Weights of a small GPT-style language model, trained from scratch on English Wikipedia.
Size: MLP 768 tanh GELU, 16.3M parameters.
Architecture: biases, tied embeddings.
Training: 315M tokens, 4813 steps.
MLP neurons of a small language model. Each row is named by its layer, matrix (up: input weights; down: output weights) and neuron, and shows model dimensions 64-159. Each number is 500 + 25 x the weight over its row's rms, rounded and kept within 0 to 999. Numbers have three digits each.
Before each neuron's rows, "fires after" lists the tokens most often just before its 100 highest values on Wikipedia text that the model never trained on.

fires after: "."
L5.up234:459488498468488497481449514520513476503503500484489513493505509485501544540508507479471545524480534512489456485512499467533541470490488500517511492498475479507506529451483474512491507486486449492476491483512525525482488524487539513512508525525520441493537489549493546533507517507477459534
L5.down234:499447469486507433495528457477550482523483481517507488513459490516506457530510502463513476531535501505466507548497478513515465499515485492494486517461480564490527492498531511503524485488511500484500512506487504530510468501543548532483440503513527500514465500502517502488471483508505474456

fires after: " St", " re", " c", "s", " S", " L"
L3.up510:522511530454540496468523489489516489520501519515489486508523531514483500555526493516505483527488538489522445491497486537532527509509505524540467532501531497481491456497505474507566546508516486475464504479484510533474489461477490448464464517540508524455539540491507507501510517507501485513
L3.down510:513468498507549513494454487514501452534442480499515517549483490524495501490522474462526505492568507493420526514479499517500429472476495511534502508477526465529487527503522495424486526472503540451519543515500510545481502505496528497490485462493474441494532523517489478516473505506489504508

fires after: "s", " ", "S", "th", " \"", " ("
L5.up722:504484517489502482519470538472534494487501477535531510539489476503484507515491506569491474479464507504491487521467469473508522516491498516514520511508510494582469472512508517477548463436485535550457516529483504456513489540488530491482448513454500479510484475486444542510487479491493505479
L5.down722:523470479510500502487526497491497446501482483501476514513517544527533462534509543478434523466473473459493528511472545534491481498475535486517510528469494520522529541467503476483550474473540518488508502483505512488527488499453488529502493517504501466470561509517494484481506509505521466528

fires after: " ", ".", "1", "0", "4"
L8.up619:495496519502468476487444484491533454509516471518529501473512495506522486479501476526493464558501517494472547497462456537531516505502493475483532533467486468498467542460526511482465518490529534488539501488454496498498497467504483451494446522506491531472487513507477476535539490511463511511
L8.down619:534482489504478521512489499481473490523501506518479504514504522509460475487495504447557496497484468495485557492451475530520499514504456496525534473504541454497501548465483482522537516526496519500481453482464499510516502541472513519519503479472471485503513474445497496477517489521485493489

fires after: " ", " in", " the"
L2.up196:473505507532502496467475486536494517481481522497514506474501493483525512473508488471536519472494486500478513512503506478496530502494519493485487469489488498499544526521497463551484496518444504496464472522488502490479511472530523513485532479508539509510551566525485470470487482430465473492
L2.down196:464525483484522473493512537499483516481502515495480517499457486492512516495506505515483526528487471486508500531461485542438471464517510499510520534554534460459514504515520507485521499485500478476537483506505486490514493511502499537564450486468546490515491480482495524549488486490548526502

fires after: ",", ".", ";"
L3.up504:495483512525503482529510503488457495560496534489475461497499526488535465511547498517518517459492547513510491482521494489494522499472540555491533489522478498509526481504486452551457486562462502512463494507504484451532538513483510488523465491468481513472478526490479549511502524490491490504
L3.down504:532486504487485481529468478526469529508504489519516499454474501503518520486520482514484505518499518508516485501489466450525497494522555468476517453520527529513508522469491486511509496504527479425559497513509507500521531523501527482526502505508470546514526481475473518493493593510501538505

fires after: " ", " (", "4", " the"
L5.up38:535498535499519502544516510543514518483485491554509556520500459454484501472457500537533509482557485530506505485490493465516515471536512538516484497456506545531492492507511524528440486518473534463494567503487521489488467467491540507527489497501479527468497493513537500553503507487526486477
L5.down38:477499515486514512460487477500511517517511498500525462518510515514501518516448545516501482467460487485533526544524482499468511501530496483460528503496462482459459519501471508535517516489468481488506521509512497461531462515512499518471510504498490493480470496525485476474510491434486534506

fires after: " ", " ("
L3.up178:481474482451485498481477471518544519419467525510524521527507505513446481502514519480505531534507506493525508528517507504496514476516479516521478507492526498506532542455501488513552508503478471547552534518474517500463476501480504470488464526493535494518468539526466511497512468479493482513
L3.down178:507593510514520475496485469501471510489493460471505492475438510490529471478498524491489526514547487517500494508496543500476488492480525508504517478520501533472482526495524523567476492521501497490476553478464486493527512479490460503497579465474447510554487473499476513479480517536467507517

fires after: "9", "0", "8"
L8.up528:503476489505491531530498493506479530505465501490486530447533532489502514469489484465499512493503467476507491526537476592513460475523472517451506492545483503484454480484487510535508500531496509504458497492518477494483504524536479502543541477486488498512505499519489476511564507508475503507
L8.down528:500480517523516519503508462486477494505486529483454478500513535538528497480449519512492502512526488518505454473498522515499535514500512501520542542504472502497473515541492502488480455485471516507431514503501519485485498477467509523526504547481535510528488518469505500462522486521527485470

fires after: " of", " in", " |", " for", "Early", " to"
L5.up356:540477506482460489509532513500521499518492496488496485502488507492556475507502499528524504507473502496509491454494500494522507506522539500475501479493546504508506511509471467551505501506466552534493459453527552500528475517519495520486475450497487520508471483570523503527479484510542531470
L5.down356:485514508513556475469501505506491496503494546476524542534487490521494510475510478475473489500469498495444476441550490530517507475482480500524452510540509512481497500510504545496482447484489432477518521499481486511514537496452515462506485520474454514500532492455467510510514475471508503466

fires after: ".", " a", "A", "N", ",", "H"
L5.up360:496518488523518476473485522537500505509455555474489498474455479498482501507502520476497511552520493495500492482554476464462530477452533461525506529481478492551494493497507509492493518476502509524471476480485505490477476514541485536553558514496539486541530456490493515514547493502499491473
L5.down360:521478502493465488478508477504489489505501513501429488512535506546444526497498537489455507511488499515475515567517509518486460479500525516463492532484487439523521502499524502490463435494533494502510527464473470516507491499510510481492512511500504489502519443495475480463539508511502499475

fires after: "8", "9", "1", "5"
L8.up674:538475477503497473479502515526475496519486471527493504512559503532492496448463504476497503515537530512503507541506470538504479509525483545464541508499502508481479517469496515513452466522489502457456500469516492465506521513506462542537466475497485513502497508501536551483530502507494548497
L8.down674:513521507505484498494507463474539483540476493468481505497509508496513507520518482485470521456469526538495520503520531454482483497514545525463510526515490460470497539546466533520496506519513454542529475465544515491584532460481479501508471503483500491516508510480511530482510442543498522472

fires after: "–", " "
L2.up468:475491505480452513528503534517474547424461475513456486491503536481526492466534492486507516523500474510530470491498483509514519511510495533549552468543519516482555487461531508512480519476519498479491521511485550495472487480475503465481508518526502528459451474533452502481533513523480457516
L2.down468:484497514522529523570464490499501469482481544508489454457478523453502479487494510491493479486521538488521502546510499499480528489474469473483493528517472515475520541488497503482532481475520484434491501537513516523485472508527445497494519481565462496513512481511570530479545497466528504533

fires after: "s", " Z", " S", " not"
L5.up243:487526503468470465473469493481514488472473517490525488534518518501470522536506505466456470535523507531503511439457504503508486478511499442477535495526509506487528481545499512497472516468514459485447491486525457536506486505531515511457516520500486469512491502487473505511514500481489539531
L5.down243:516477495499533515492533502436507487557486483502520507520460478537517537505529472464497507519484530522490540493457510482467470517483484500454517504469495464481509487503544535500492529458482507471494516512513474527484477507484490452524526461495448508510548515508511496490506473536462512481

fires after: " ", " in", " a", "–"
L5.up118:497485513490488492532485514505456515466487516511496539526513467552523461511547463496498454514485454513499500566524524468523471474478501498519500502546556485506545519516461540492490503481501537495482482471560492502479458533469470507488474482481482555521490484509475502489486444494502536474
L5.down118:531487511495556497461552502480498428505534520482502480437491485498465538505530474492487461477504501498515508514463487467506461485505510499483547483463455506476508521477492484461547460509502494464477493486502491540498518499528500532495486502512465468523460500499533498511524568508466461525

fires after: " ", "-", " (", "s", " \""
L5.up251:511497522499475466511512485477515488545479512457523521493469477501472458529547483530482467494553503474496514507489501521495494532446523503532471518545510536463530500478512489492485477490530477540491499501491495490473527532480497471514543528489513493546449549470483502518503476491456478487
L5.down251:478505504443469513504502524504491522507504495487492520465490496493485488512493479527524520516535477472529496507504484475502542536499533578475471511490525539497511511472518501512509483493537510477483495486508529485504533501522458485536474510512489460498468468502476531504446500495467506498

fires after: " ", " (", ",", " \""
L3.up154:476495517541549547498471558506491504514524464508483480477477475495450526480483500541485440437497485521497542479476482475513524487497573498489511455502513463531484531475516504494498511439488496557509464493511534495489476427526519469488495518546489505513493532482514500472493488481511538521
L3.down154:505495497462482497507542467522444537506512457498481517462501482506507501476542505485536498504504526524497507507492482536496477547523476496470523482495494512529483513477508528465506485452528453478493506504439461488499516507537489448483479498489526534518492487542499480507489516498507522495

fires after: " |", "0", "ra", "5"
L5.up103:496500478506501519500570514493487448483501514516490525536508507488496489507527535508488509466440513530516533504511491497476500495493513539483485511555508494509491499507462462474506482530504496525496565475439446485508505495506506506474531471476467507510521552496521525508501489479508522484
L5.down103:476499494495513487515507494509518502511508483526471467484494531465509535501496481525515498492463492496477505528461488494513443507501543500521534480486470505487464498517494509547534500477514492491459499515537496482538467497534527456495463490491447515466448476480508496507527514530427531523

fires after: ",", " a", " as", "A", "the", " pro"
L3.up758:504534512511511500520513509488516462492441504493508503520507510471506526520541504547486489487503509530535486496514525511514487478477494498475485452547498449505494489521507507481464506522502506529490480487512473504513481462473485538527446524451509492477431470514495442488566500464513479514
L3.down758:524472556508502522521489511450468475476519469526511515459500512514541492462482511550501562468518502510509489485498471459501473479510496507530541450544482546518553520478464471517483520524492452489468433507474479482476557520494526468473474527485529521467508467539503492507495495490540499496

fires after: " \"", " de", "\n", " (", " El", "s"
L3.up740:494475531517513522487521471525535488515491507529514502498463526517506516467488481524500513510528453517499467492497504514466473459489499473515536447518522482554493534473475508498506520489485519496513491488488517518512489508518483477517535471504499503482487491543501481487510422521480516516
L3.down740:522525537517513524476520451567528492508459446535478466542480552458509583513519469530478482498486507482548447490502555525520497484499498468503476505473502524485520493507471485500533493513458458500529500495524472494512464500484465536524508470483501503503493451509477503509536530497497489535

fires after: " ", "0", " |", "Fac", " Bir"
L2.up122:479504493535476503500514475468474491522509514479495591501489508476457479521498553473492491524453524433518515510503518524491514468484480470468482525511485480501517530498502502518501455479484494506490534491535521447458500493508523505477533499506524543509522525506480517478499509502500514480
L2.down122:498492495498529505537512504492483466513553506504522509532511495506517530499521523493497484504522449484512496489503442470494461516524522543504485466476484487489478485524479479521493517555487517528478529544519510534533491486483548501517496518514469527565523519491501459478517504519489536510

fires after: " "
L3.up545:529500536523486504533523505492488496483490526508484476544503494499486467517541501508503494471522508511518475493474489513500519517491489533520550465535504533502523524523487481452478484465496484506525516487527496469487443498498496505499474481506513527501485482485513523486523521428547529505
L3.down545:538490593457483481463515496511492509479523497480533467457493482528490504507482474530487493492490535531509520513490494535553509511451522522508501502487501505486527530469484495519493463510529472520478508477486517498516482503482457492488478446478539508499466504560511500517508504476457491488

fires after: " |"
L5.up293:532511460502465481485503529508458521510500536506536460483486494488522525481487517480492530561492520478490509504511482493558466546463494482471485491536519491491511531529459516517480514497486527470470525503532484553488516526514515556430533442488448481469482520507498561515526484541492469531
L5.down293:484511520500505503505446490479464507474495486516506529532501555534538482480544500483527527477487488476480451535557527502470522496428537479495525523544509473492481475519536508460473508458448477475498504493472550547467492569499470473482533475517547505484480523473501517499522465541476503488

fires after: " ", "–", " (", " re", "-"
L2.up460:526537553504444508491562524518491513513499492547513480503482495505507503510477452478538502494485516484525510501508482509530520505512507528537486456506517487509504450478497490520497517490479499451491494512540500486546488499515504488446505492497461473484502485568465502483529488488470513489
L2.down460:476523475483558490541500516527493470518494504499465520475497512460462507467524511506505500503523480474486446497475513472493497486523521511516470512564524490523524530508492527512503480448504518524501538484498503469498514512509482515498485511543448517512482488544551478475502490500535488498

fires after: " ", "4", "\n", "0", "1"
L8.up67:497515520529496545473540503459506489494468488488523517516533473484487533466479500521533487537508462534476496484495523466526490470500479504519532505513464570509512551511493541542494532545476476471558465477483489501516536499532488501498478500536532463521493517557444473550502494489461498526
L8.down67:486494517461520524495502527477503481490531505486478494459501530506433469516508420480540514520447501486520474490423467529523481503487415476475503505517526448488497527447482484554490498523513522535485496485468486548505521409479479521481484536493489486547500494522498495475487467481513502531

fires after: " the", " ", " (", "|"
L2.up14:481494513524525521485472524490495470500455497475498487466544520522496473481467517462532511479477482521499493500498484516479538497487472531445493530499515463514506496538489484499453512492491491548482536526486491486436481495541529488525494486500523480495516481508493498472501472461513514498
L2.down14:518522467511545460497488542496514497535479489525463487534502500510531467510506539539480497498525457484523473476476484483475497499493463493485467513487475525499524501509520535487530528494496489448495479537546489473531481465557516492508464529473466544482526492472492481494521455504474486533

fires after: " (", " \"", "\n", "==", ".", " "
L2.up592:513527537527508543487456496468504481500483541487494516542476478488521477525504470508499501498517488531471455511461483490513509473524499522521503490470527512524514485482493502528483527513511507544451498482486474481486479477501506510504514510455471511507476525510513518496505516507531535487
L2.down592:523451528469471485430498527441525510493507548508502537483483533518482508552535465475486528511450505515522532477550473510471539491480542483509499490491530519493499512477526542545456519520447495531509489491487502475500484527508497511519447509465488496531493532481489502529493537512494514467

fires after: ","
L2.up155:470481476524506554454520496501528447545483535501488497522459529512514537510531481463482466494485504519521506485438459510519533506524515568517483471497529463444520511514449490495484486532485489520498462441495488476542501441498531528488470538544543543490459539462489478497547561481479502511
L2.down155:548481515491482492524471452498543475502531521507509495506473553478500539481506483510509492515491541480519496484508472506455550521518499516475507498521513552486501538524499516523487486514523488498503455520487487490505475510532484520528537470496494487493509449485459503499512519538483505462

fires after: ".", " David", " (", " "
L8.up596:535514487507492500520482475530480433540499484540449463529528473472489501484482533475486481520473537514514509519475524495527537499466521495494468500531517488524513536518494505504491479505515514494537499468499496498500500484476491534515457504477490477514506466522514535519572478536470505464
L8.down596:475457530540452477496526493516486482510501477493470485473492507495466467484499490513509531519495521558500501485503515480497458533528521501525535489484519519495500487572555450549485453525512499499461559529475505507532495498496514496496503489509526515460488513495487489504481513498458460456

fires after: " ", ",", " \"", " (", " D"
L5.up521:484505513519514525499502521504497504481532483473502431511511524495513483495494502499519457444487463482499506440495479503525499460500521519505496543461536528484476489495469509451498494493446469469505562456510529446473527513510491505529489483562542457491512496436523478546487531478538507482
L5.down521:519464509483405490505540529523542493511480494503514455487494472463480551528539514512512523505458479515542547491560460480559526511464509522477479522558529489486537481524508481513531499497475503499489509502526498538507498515482505487467551508500554520529514487524497500470465482520483500497

fires after: " ", " the", "9", ",", "cre"
L8.up295:534498486501474520496532492525521490495492522552495541486515528541493549505494545525545503506533487501482510503509514507482519507510513531535506493489469508545503500493531509481496495498517518465511496486523510562488488595539489488517472487456498506502488491473525497481546491499484513514
L8.down295:507470488488478486459492475468496496457492506518479503507544485511557513477489528518497469457526464499491488496514493532518454482508476505514520498469475468438524532511519521502476486528492501508505488489514486492505504533516505532455452503462491478474467501524516526506454500454512491491

fires after: " ", " (", " |", "\n"
L5.up29:460515484498531503506495521482489474503486518469467499560499528522480490518527481504516491522499481491505505514463471466509511484532437478513479535494516527515530526499510499527506465487492529489503493476475494510496501495489562497508479538478500495477486474496483501517516483537498474489
L5.down29:491518489456543521533517533500484488528491489480451497514536530493498516506516557504443493508517514496493475509523493443450492476502483514511460480509490486469531485493516467489499505506509514510500461538527546514516527469476491517511476487510521513519483520455509515460487469498472482471

fires after: "1", "|", " ", "0", "9", " |"
L8.up736:539489494480525472501500498484539497539501516484506487506482504511524491511503484532520500540528511489510477564513502514498467522525471439463525487512494498434481533479513530517562510510471505462534515481482466529501456504485526521496483484492489479509498521489482540471540510491496468522
L8.down736:536470482540505496496522470545501528510539437512510503502491522521560483542496493491530475475513473480526459489527489506506489469489570481516461485493468466495496480523495487477516489477489495465472562500458504502444498509486469530502490524487535529470496511503497509476511493488517547509

fires after: ",", "-", "3", "6", "s", "5"
L2.up280:475564460515528522472524492550518505494486561526481526558495515519516483479509527514515529505526480457497451476526481517473534506459538509503517521515470482507487485474476524541498511484431513508494519556474452485509487502467458474535482465484492523499501549496507554491517540483525579474
L2.down280:478530504517475443544481520494539493504490450559518469478512516489449505528521491507490509554496528483496492504527531509503479480508518513476478497467506505516508473473566494484496478481534510483517464483545511483507507473489531507480526545476461508440481510505527513517477514500518473523

fires after: " ", " (", "'", " \"", " to", "-"
L3.up509:513489499526520466518474489495468477532475527507489496502510524509479487531514481481557471518492454504503506496512515546488541534488534542496518500492549481535460481520508496508510535489527507519521499459496533457495516484515505496456520475505464527528483511498446485503497478529508495533
L3.down509:526503492565484466540514493476499529487521458510518462519527462526569501510514529494538488542441552488545462500510472503456483521522476528515473513517517525501515451473513536506481506484516517518540485494472474474551489527483489527480495475490484528468501498522515488503523478526552475450

fires after: " ", ",", "4", "2", "."
L2.up454:488531538482499539533511532508497561452506470493498521486492498472519518507509494502488522482525464469480487470518517494486511465487526522547527508534524544473530461526561547536527470467510469474515513511455512544536506503517514506556489535502502516496470483566510494499496458495453475473
L2.down454:509470512503477530515456529489542530487498510513447499475501518479506496496512484513494506483456494511441522551471502523500533498489457483427507540475498546494518486508499532512488488487480500494531558483539490438502480505487504481531517511500529512486506443488549495460524432491497508488

fires after: ",", "0", " "
L3.up347:485503493539497529508501497484518487495498488466465528497476467544503511480502484521550514498507493495529512497543544525481508468521490474516474492456487495479515548473494456532489519464477528471528451484501502496486530498509487492493529551484494508473495524529453496523489513502490540485
L3.down347:489472526511513537513509491509481546533541522523522439507496493449501527554498520497464501495468452458479554469476479529477524477537523479487500469493548544506503473481512502489519491507477481488478519519488469468535500404486514505485479485510509522515488409427510500484501452503480521495

fires after: ".", " ", "-"
L2.up522:476527535495468501501466497514556525523484519476485520524495513494509456486539516572514555521479519471501490526519506453499530508502512493502488510488512485488484518480499488504512513529509499556510496503481562494485522523515519488502537475503498546462506475480463511488504496516554436497
L2.down522:490499501519497470506498505511501506491509487472483522497414541500410495537501527508509459502501455470505464435489546491537461502519516502526530480486488484527510502460484505526506496473497507478527536505502548463543493500492489505520491512497505509490522549498483499490470551483496471479

fires after: " |", " as", "-", " In", ","
L5.up639:497535483529492502546512499477507491493441495548475468474492499475505463463506483484535531478476519502494476495559474484526506510444509533479550482526484487558506507495488495524516499460502485527509527456512424497471508513503495550521503497474508487519527501459525481483533489504438456467
L5.down639:512463488505483495542485475492533440481498470545535447487501532504544475459532471530499528476519482487489464525497486520490509491554500500521505477477491459470503533512481546473469537502522519469497508548490499493540477514508459482518491479510466547517532470530488508545494496527513511532

fires after: "-", ",", " (", " of", " The", " "
L5.up680:526497517453467493466504522537459479469497493539500482490509471454493489537506505515491488492489521505519454513488500462566474503486517458544537537497474563561542520477453495440509487470489525524527463449500514480524543476491546492482509501522456531508477496488492501483487490480550528472
L5.down680:507524504504556491496502467509530506474471496483503495483512465503503451483480457520488462487514519498476499496522498507494482491516483485496466500496488497466497497494466516494478494503490526505488483492489525491498501472509471510481433514525505505501511502511472493508515530511540477486

fires after: "1", "0", "9", " in", " on"
L2.up516:530519502486486503511490441504504492563493520463548488532499480471513495424479506498485505474475517524519517538496494493489471512547493518493513505524483505533527541525486483500477459524504509553507505488567500478485546477464513541466497517488488497484534487490447506576488519492498533527
L2.down516:521546518443483473486479495473534480519521472482475508479502523491492490497509480491535524492496483541515478544537526514459544504503504496464539526523536475540483527512441527468512503464516532482481525502509501491458487517480481485489502492501480474520507511478492504500460574482528538496

fires after: " ", "==", " the", "-", " inter"
L3.up623:489487524470504519531502521497494533476480490576518512513510489463514486495475478453542515497493492524513515501524479485528506525495511479506495492510511541471496541509516463498479469513463509445533484457487512522490498529510492466532490514497496540496502536508482527499486497530522534538
L3.down623:540480480491474480488503518465480525526486552501527506509511495517494505494463504521517490474480494495507497546531487522504491517515507519486511499545482505491479476506501502445541502550479493465513448488511492486526489519531489503474485532504467527518482495506537479536428541538486475532

fires after: "s", " (", " \"", " wh", " St"
L3.up721:515511517506470490565498517474472497526486502497490500520504537486495464522499480499507472485497509496481490467497515468494495499507490529487470470575524467524480498517536532492523495481507523550458520504547479506476516472508527519532451522473492476505503460477472469487488466505506558473
L3.down721:494504507517513493508511487484515527493508505490520456521505471485515521505516483555494512485448533492461469509504514528532474504508489496566528484514532526507474489515535505532529480514529505489471510547464493532520521499470511496514488479457530506479506497502546474540541533499494468544

fires after: "s", "n", "en", "es", " they"
L5.up154:495509525504465483507453478526473525508530485535461485488514517476492477502493461457497528512481527534469512484542488471448493507500504473505502495501484504527497516509502495540502516528478486480464472521492468465454518526511483508500494507502520493478510484512483513568499454530492503494
L5.down154:527504490473513485428510479463511499542502512486468498523534528449500509495498497476467520487467528472569476470474515492472504499538522536483542534493504505554509481483545535509486510521510494476454540521514495455545474509499489524461466474472538502482524502513486474498489476507508552506

fires after: ",", " is", " There", " also", " there", "s"
L8.up226:476504459527478506514513455520537545547484489499502526529468476504486505523486534487512493482517471501525469478456508517474515511496489499516518481496514498503496541512470509523462524470497483478480486501472447471530510541475530461522482520499505521508467529461517493478515552494477499537
L8.down226:495492520521543489495536503536515527474526500513470498530477506473508494469486536489518528475536529536497515466517490487500490481509485495503455514488520532492459478474511468535545496541465497552501537476521494515471509482479544468469490497508500509501481518500543458442482675516454472463

fires after: ".", "4", "9", "5", "3", "8"
L5.up190:491505474506509481486521512492509465474536526522528472513520509496498503473498517452505487564513503474515436486446495515556502486528513559497498487492482486480488499562526505474510487526459487480469510443481482488470533501485509534520506538534527503497459468560509503518481490507488509482
L5.down190:538523470487479551478493489517532453538499495500533552479464523466497498522478517492521525479471521498450509526462475498517462477428499499492467489478497460468494538516472527477488494491480506526489502476484517530488490496492495522526493517539532498539529526486488535522490498494523524504

fires after: "\n", "|", " ", "-", ")."
L2.up675:459502528515500559471487450489485538503477522464510516488489528553498483470519513520503539487541463524475508520525481517516533475505490510489458543561481480537510527484485481527532511516456495549502494486508511502512452450549483517493498504528521507484503511508459510524515483468450479527
L2.down675:501531503521457491531513530517472469486542497528508508478514519575504499520519527537511492503470513478488514514498485490485533469481500499462469513479510527462448523492499501504511502512493462473480499501463511467494497496506530517509477509503495464521497432503487470508497474499477456521

fires after: "s", "S", "y"
L3.up441:515481496521478491482564487546529510494499496492508471511448482516540507529509454495512490482493491460510494499497471470481470529492515466485522511482494501510504497522453518470510519483519540553472503546525471472497511531464530491473480517510537532516485507514480458480533467522488478540
L3.down441:503484522470474535502503504498454499490530540514485502510529522500522537520509499539511467526484472473510473490463480515465506485476491541465457475530525504458510492534497518481475519529509473453476516482511463500540516502486498492495534470454504510510494477503511503503523446490479493461

fires after: " the", " ", " The"
L3.up146:449461555509464510482515499548551514540449477540516527506456477487514521477549471460523503500474530471499503468481496500496514507540497445491526461459515525501477558506492481533521516483476468458555468473525493482473520465520475514523533508497544521451495525525509495502497496470519493514
L3.down146:473517508481525485513506461519488508519499526518512468478470528471424495512472511515476510519552462502478458526542502536489531468474497471518506471503500488500464497502503551488506540482557571508479497495518506509483477502484540518530479467492470518541521512508448521523438481487513513527

fires after: " ", " |", "1", "0", "8", "3"
L5.up41:507471503493503507482559520490453517509516529473527551485507483509500492458524490486484521502496477483498466544493500522521489475503507497483462451492498518448479528479468538522513511498463575503519499482523500475473476561509535488477495502501488478472516511529504475520524465473516524504
L5.down41:515513507473511533506528480526486451511480527517537463513443538486475498505491517550523482505484482519471461523494509518490499478485512500504525505513501468537495490485479537505525519498486496474489473512540532515540503488498473526479448511521510542515513522491514512499478507459456493497

fires after: " ", " |", "-", ":", "1"
L8.up425:466509506514530495484434493494498486520540495485498525472509479502545529488489486537486511513509470437471496475496495508519472511527527520481491489481502543479496510538518511529455529465552520463516501500506522502473520530515489548501498509516488559497546477494514496533473521484551487470
L8.down425:452506541533477496498551537484517451502491485499501517551479464520485495472466529486484494542493472501496497524462501494513489487511529491500499529482482493495474496495536537483489561462507531512463492519493541557489528500487500535513521489516482518547475533470532557498462445493518509531

fires after: " ", "0", " |", " W", " U", " N"
L3.up464:469478502491480471541504569497486477491488447511468482509489506511482502522528527450560483499483483470478465522466493459504497499483478502508525475531546470484541524468509498559498510501527522498484533488543514496490512525568475491491506540478487564500494480516490495493504512456480493456
L3.down464:514495504483505566540504494515495490472530457462487502542497467478524491494505473478484451508486477530512505513513476488473486480529475505519523487535506489501447528493508481494501498442507527480504445527520515497507491499490494498516444522494498543506493525495509495496557475541497503497

fires after: " ", "1", "."
L8.up466:494500485514470514524495476527528519479549542535497480538508490494451467451485525495512499517489518486521523541470522483468476522544474551488509502481469468516472495479466494522473536516499473483528557497494512463462501494478539478505517525463499509504499503517495528508516507480484477482
L8.down466:458543516513458476484475488486498513478498482493483538466479495523504479477536492532525504470537501484542490452492441497509465485492474451468544474503523529539483519522468500506482477503472509471514506544525475544532499484502498468523497510499489487491477455486516519558473583497527535530

fires after: " in", " In", "in", "s"
L3.up503:489480516500515563489521475500529514531495496526507491521464489506492517506476488468514504501531502489487495444518528489525500494543541499503537504523479488464491508502473433500493571488494476516488501525515500478520479482468467487483472494519529509550532535504473496493472537543512508520
L3.down503:482487482508509498516526504519453521476455498515496482493498477471503488484505525495504518497525505540516510503503505498529501557482494478447516504482531505524499494470508478505501492491537518484483512504466501475497528485470476520478480507481538515542495466441504509493511463514505511507

fires after: "–", " –", " do"
L3.up463:438477467501477500520510522543528494475499535537493503492475506499477471474510501488523505537544487532531471522489474485509508494525529489532506465506502501500516478453514482518527494480502475520482517461512531504482457463502502462500560529499505450513484529516526516566511489515527470492
L3.down463:551500513530546496495481485461480479519484535503460481453544466509519506528538484494510487424484483482494472460494496508495484514503458472539518476506509500530497523516468470512499508511511505526535500513538485521498479503484470515464494512521515501460536496505553499488500453497446521526

fires after: ".", ",", " ", "6", "7"
L8.up140:461472460498515519504491536482534553494489470494494491474489533504539480504511460497527497518511510473468523476505457489463572485515455459494516495487438506518505501489513493515496491479472503511520460470501498488506488468453549493504494559525527509442495501494476511512564507514500493493
L8.down140:511501475448507490499511495465512509526482486521480477525486504487537519504489494503487491503512452501497517486491500469496499508493464491556497508485475503459511515454521498542487502472514519466529446484494517453534507486463478454493487522532497495503490490503488483476478473520487553452

fires after: "–", " ", "-", "s", " Not"
L3.up477:463478495505454491496522520518525528493529455466518510534499513475498528445551489514522501493504481504530503487530515536523551503497457495543469483540463487536503502455534493519501493531516524477468488512500507494465512500490500481508528524525528484507520470493487491491528465495515482516
L3.down477:523465473490498552526526520503492455556479471493435467516555491472498539484533511513445509530504498519497520489460478496515501478494495486495532462514529550442546503468508480505480521476510522474485470526499474534513514488486496508487491476488464468490522523498486547502517527488474504520